MLP neurons of a small language model. Each row is named by its layer, matrix (up: input weights) and neuron, and shows model dimensions 128-255. Each number is 128 + 24 x the weight over its row's rms, rounded and kept within 0 to 255. Numbers have three digits each.
A block is one neuron, or neurons of one layer that tend to fire together. After each block is what it responds to, as a language model described it from the Wikipedia text at the highest values.

L11.up8:108101102156138184128121104127130120149114097150108103137135115149107120093144116099131122129108112128163131127124126128106105187127109148159109135107131117172101100112116178111122134111100147084126122140174120092168145128146141107186134087080111126138174100144095139113107147133103077109128144125122114129108196168128104105123129131151112151138107165134095130156099154094074127098131
Description: Mid-word vowel pieces

L3.up176:145162154142164153140132142114127118131103158154122121099141094150064135112132176088108124113086111156124132138040118097099116131074109141111152165161148121144105135115132143135135116143115138116127096096148081149117136179109178110202109151088111152091142107148094141090166132090104125120071179088135097172090137148131135131163111132140119079145120139185142102128138111136166159132126
L3.up307:142125134176113120099133153106102099089159095156153083097115142135150110121145111155109111108119150115102127123125140148131122145116203140145124110116141139153135095136104103117155112179090130120137055115144157140113164124099145134088129129125118122092094079131096139127079118106057126061118126077114165154116123132152109092116131117098139107137095120117119134135145117164140110131126
L3.up432:148135143147168115116147123151094120162137101115155114149116141156153129128139137139101137184112171125136115124130085158117138116106096179144121109123129128119116127128149122103146127121116153172176137098105160110128143150102148144140146104148122145071148134136120131103097123133124123147140155105123122123154049131129148138145095141101149133155102154185109145156121116132085122081149
L3.up820:150136127104150117114098095132089091130141128093102094129128074141161157117136141129135110165141126134100109102085100085116124087096100165108112146137133124144087115159130141124137133131102159164159067120112131136081143157108129129145127147143117124107128075118105110115078148121128127092112168057135132156134118135102124117173096129128163072190119114162117146175143117114140134103131
L3.up835:117142104146170117146097114136095093149116123126107121167126115186147151121132143103117129162159098158115080167073134086107165070081103118103121130115115118154117151156125126114121129106148166146147095087129143128077170118129158131196151178129107132137142137126104090132135130119146110109091151122129134140109121150089098114142160142125130105174132136176126149137133124113151138115176
L3.up1184:141139181145136141083114150150074166106127092126146087140095126166124143113129125139148128121121165142083091101132098098106165135102150149100127146152135137154110131106119120152118123085155167162119114108163134153085158139120110112124133142142186102123140093120134118101090132124118089072139098075132129158126132134158126124133134129162139105156100127154145126084142134123118133142114
L3.up1311:124145175179108117118107135129090095126157103106159091165123131152155102091144143108132121170124200134128127119124091129115128084132140183131116109128125122117128142072099154152130132099106177143161106136127125144098161122147177101132138146152131143136127139097102126143118103122135089095111099063115108170129157122148135108150099145137133111163102153193136174107119131140174106092133
L3.up1426:147114155123135138103148151116106132075168089142116111132120140132100110107143150134158122116130136120073111133080088105109155128102142131120114114131132140119115135104101121108151129137124132169130106123141164122104184130116110114137181135143098126122119116134063165108111105088122097077112107108131155190125139136124105090159120093144113149175095084164060159148144129136143172152153
Description: Name-opening word fragments

L11.up271:139133123123129122145139174122189114148078140129145130115112122104137122114146121121136143156139124154148094109079099095121106126135137091147134152142145138128135156089163100176124136142105145125099127108120163129112084118096165112142135123126141149197118171152114151137099119114113087098091129134142165131133172120129135100138156126113108118138163154120118158123108118101142141136128
Description: Predicate complement start

L10.up22:103153113136118117100156116120170133187157117117145117126124082153097130079140166096144130118099112166135121142110095094087098113113125111153142164142151124112112119105089170109184133145119131132108107105153090134117116157097110111192160107127152110128183091131122103119125150133143118126087126109126157137125154140089133113150121115135143149147122132126131132101122118169139143079121
L10.up316:081142147142117189068139099158133166150125113134084129148194156156112114110153141101125113134118087138137132169129144173112138099121115105101134094125132116141113120124128149128110166129131132089163103112114129128116143113128192126135132137130165062166115147102118133109110127120105094077117119104123159192131170120127128141148105149134134143176133130150082149160136117070162094131166
L10.up473:107144106152136141155151175106156081110109133126165109132158104179110141104158112107115100149121140136150164164140165139118129144120121114114096108146109122109108094147150139115137128146156127132138144125112145087121117158177156121144140140107132113132123135130113176119114123147117161159119114098173162132141102117141140079147136105091145148138162120106115109126132090111133088108124
L10.up848:089121155108135126090135128134138124144142100126140132157137116142138120103135147128148161154148123135134101144142099136109096079121128163161138135131134124177135125140100121132109120146136125130136137147130152116086134156110090113146105127085127072113153136149113126148087144127136067120113105099129178177107154161160142101165141123140137110162110086120152198153145148103102111119123
L10.up1003:127101116122140118114104114129115056101145152095077126120167112152160157139173128141133129150122134141136095150106138132125132127138128164118130109124137138144101111153133178166128121113142161136105060131136126142131103099102155128130164157111159048096119088157115080138127105119124149090108128091117122163149073140091116113157085118138133135142145124158134122160116120146139124105160
L10.up1317:111105162109145100098134138129084079104140146141115142172118107132139098115124131099112136114142134126144123126133088145126138115130146166130090076124141122115135157130166150128149128136149153151147096130167097120118099137074120156198147123112129082116140130188087132084151127121112090163075144095163168162112118158087123108145109124106152153191176138147118139151099144127145099067102
L10.up1477:158133170149121119113149124126093123118125130111153094088129135150126106080140119120106121134148124152106121124158092100065122113134146140129113128117160137130133132133110137097154110117091109123113120137115146137124117112144145128147130114068140129116138158111112105103108142092115088165068126145138113133141152149112149124101117093124113138113111124143121142153101110128182139105099
L10.up1524:125133101117134133093151100140129122091140110156083109140171127142100121084121126151149112081091118138139113153114121122099114115134110137097137110142151130163136105117141117122139107111102146072089106146141087125135158133111131115164143116055134112145155083119116146074110151134119107098123135138118136120125109143092136152101137140120121153125107128106135122159104152096083161101111
Description: Mid-word name fragments

L3.up285:102131117103125143085128139161117149136121104110140113130134148126116132137130139137078117115137145141116130141171117131142103142129148155140108112139117133147129091134112139140140118147120120141151118146139125136085145112098102151128097125137109077145123141139119128125119193111099138128168044128109136114169126154149157102138131134116134118119120142152154142115058167153108132115162
L3.up486:133132153184148108127131118132134141160129081117112107136095138153153136093148185113135177121122158135085068109108074091097148125126126121103131110120145138197103139133098089092132131107169149139101112114123104111127146138103139147135133156122174098121155115146124125139107154125144079086104092113088142149082108157120089103177104138140124099116128152142124121144135143121147121077095
L3.up636:092111129122109118130112143134153165144147105149108100140157114135146123138115132145103124164152170152121063133133110137141149129144124152138124117136135163132108142110129139127086118175124136121166145171173122095138131191126116129126152141133143073059148108121134131139142118134115122105080130104102135135142094130140125131152096124146115149154114142150126137147121223157155126139140
L3.up897:125120171146127145107111172140155150134163119136123115117120157113106107125093172080127164120103153137092102124112103106144105150151123109130155186111138138146124109090107121114143118134113135083106092160100098094088137126063126153144112153122171120113188131106124176138107162080083138115139093123091128111154081161177159112143090141125109102113133111123166126106123148168098124089101
L3.up1203:166167164110152117121114140164115137134142111107134128140091134129129095114115152089168124180116187115126121102141121115145124134112124151118136120139148135113094124099117133119139118144145160146113091111140101076140137117131129107129152162113151135096185106155133137126158165114115124097102112098119103126141110137128139103140071142120124118126157132133170118144106139143128089100121
L3.up1335:107066123119129112135142113106156173120153106096183133118140093126116116119133158096148163159146136145134100156099123097133146140152106133128135099143160129162080100100118145139128134163115123102130128138133120096136130172135129108157126111134117120097169114157129132141149136131130118123090106156113158121117123130140101120152123131123141131115156125145088147137118148136119101122149
L3.up1401:136138101168136157087145159123152136107123092072187099172143155146103127125100109103148142082108111150139147147082123177124117115143106115122128145132123138105085090119089167150129137138125099138126113125079152145145146109143171129180117145126166124118125096136132093124109140103109131124104110151168173113113125112090140128122139156106123177114110118134116111104114098108124128103138
L3.up1535:105103153102082104121112123137173165103123153125131126173118128137107118131106161124088126158137159168132092144110125064122128116111139132121110167127123141176074139099127121133168124154162168055127094124146106053097123142140107147116160096148156112156172131140135142150154114107126142064142102115033143161120164144096109136113160145105137109132131161117129131128100159122112095125119
Description: Degree and quantity modifiers

L10.up39:140128136134110076133121110127152150094159136135132089092119101108150135100119109113184151099130157102129148096081120127101136143137112110145154119132112117138101116116132117151129115091086114084124082135149128126112094129118184128150162128088107135141115137183111166128116121129133121129090133079158152111146146143081143106152077117140095141153137135129127130159110128148150101095170
L10.up110:135100164144120134160083121173149110138113103163138113110128136137139135119099120114139154116155120136129079175091148113090160137135145126138116169141159159123118143115125132141108138102132178128154132096175130104115134125145141091134150110094106137144165068124127125126137111113091075104085160093141137140122155132110151107135160090091131128133108108117127114120125117101138121131154
L10.up150:130134171145115118113136169164101119117134128123140121166092098150188119087104091149137158172123146125097112086098133161098136134109141117113135142147122191144118100093146131096153131135119115079139128119103107093119106175143162119140158076132163151099096192128120149134134133114125118079129100115078091123129182146098120116116120105151137119160114104151116116122124148134158085115177
L10.up482:124136154119153119115105100105138121162171153114138134144097127135172132096117125122118164148124118126144135116089137128122099108117124100130110130148133152119104104070176141095161136124161108125157129141161127089110106137145138135159127126081125109124150103126125126110128116141111126118112135122138102147095150152134142136131084125108167080119137151121117127114127139159114179132147
L10.up486:196096128098145129113100149122158129116129147154133117096126150106144128103102122130148167147110119134153113152125132097132104104172173086092102170141123136160104112108110119126134109088111122085137122142122115131097077112134140142121145134149100106134140117176101128121167148120141094102129131121092109167096163134119117105128158163137086147119173171192068142105102138129135092096123
L10.up525:177106161142120123140129123100175148153138092137133158122084137144095144147141160135113142174121161140116144127114102120105126147137122085159111120159083159116112085100119169130157120118167128150121153092140082103076135124114145149110156119107136140129147108131125109127148137127112096173101099104105162123135108149147144111155108135100127121179118164127098122090133123129138140143118
L10.up622:125164138162151124098115116139170105133120117108109087118137152154146125106108116120125128134123139141151116127151152141149110128125157112147127127102107135147093132105149122157116116115082112141123120095154137097081099101072113125135101086119144100146129128150139187129132093134134121142149156111109103123128170151165160119119111152126117145152145144142098166117097133161139130152136
L10.up1510:087117141131119173131099102136131135142151167106186113128149119123138116129112129083150178182134125134102080149115115113156107125164095133115114129115099139191110130114130084158152115147130091085097111099152107113144098094098110119158145133106148117136136153113111133116124135098119089129129098104135133132149136137134127128130116159106112081132088091150107165174125145140115121136195
Description: Adjectives after indefinite articles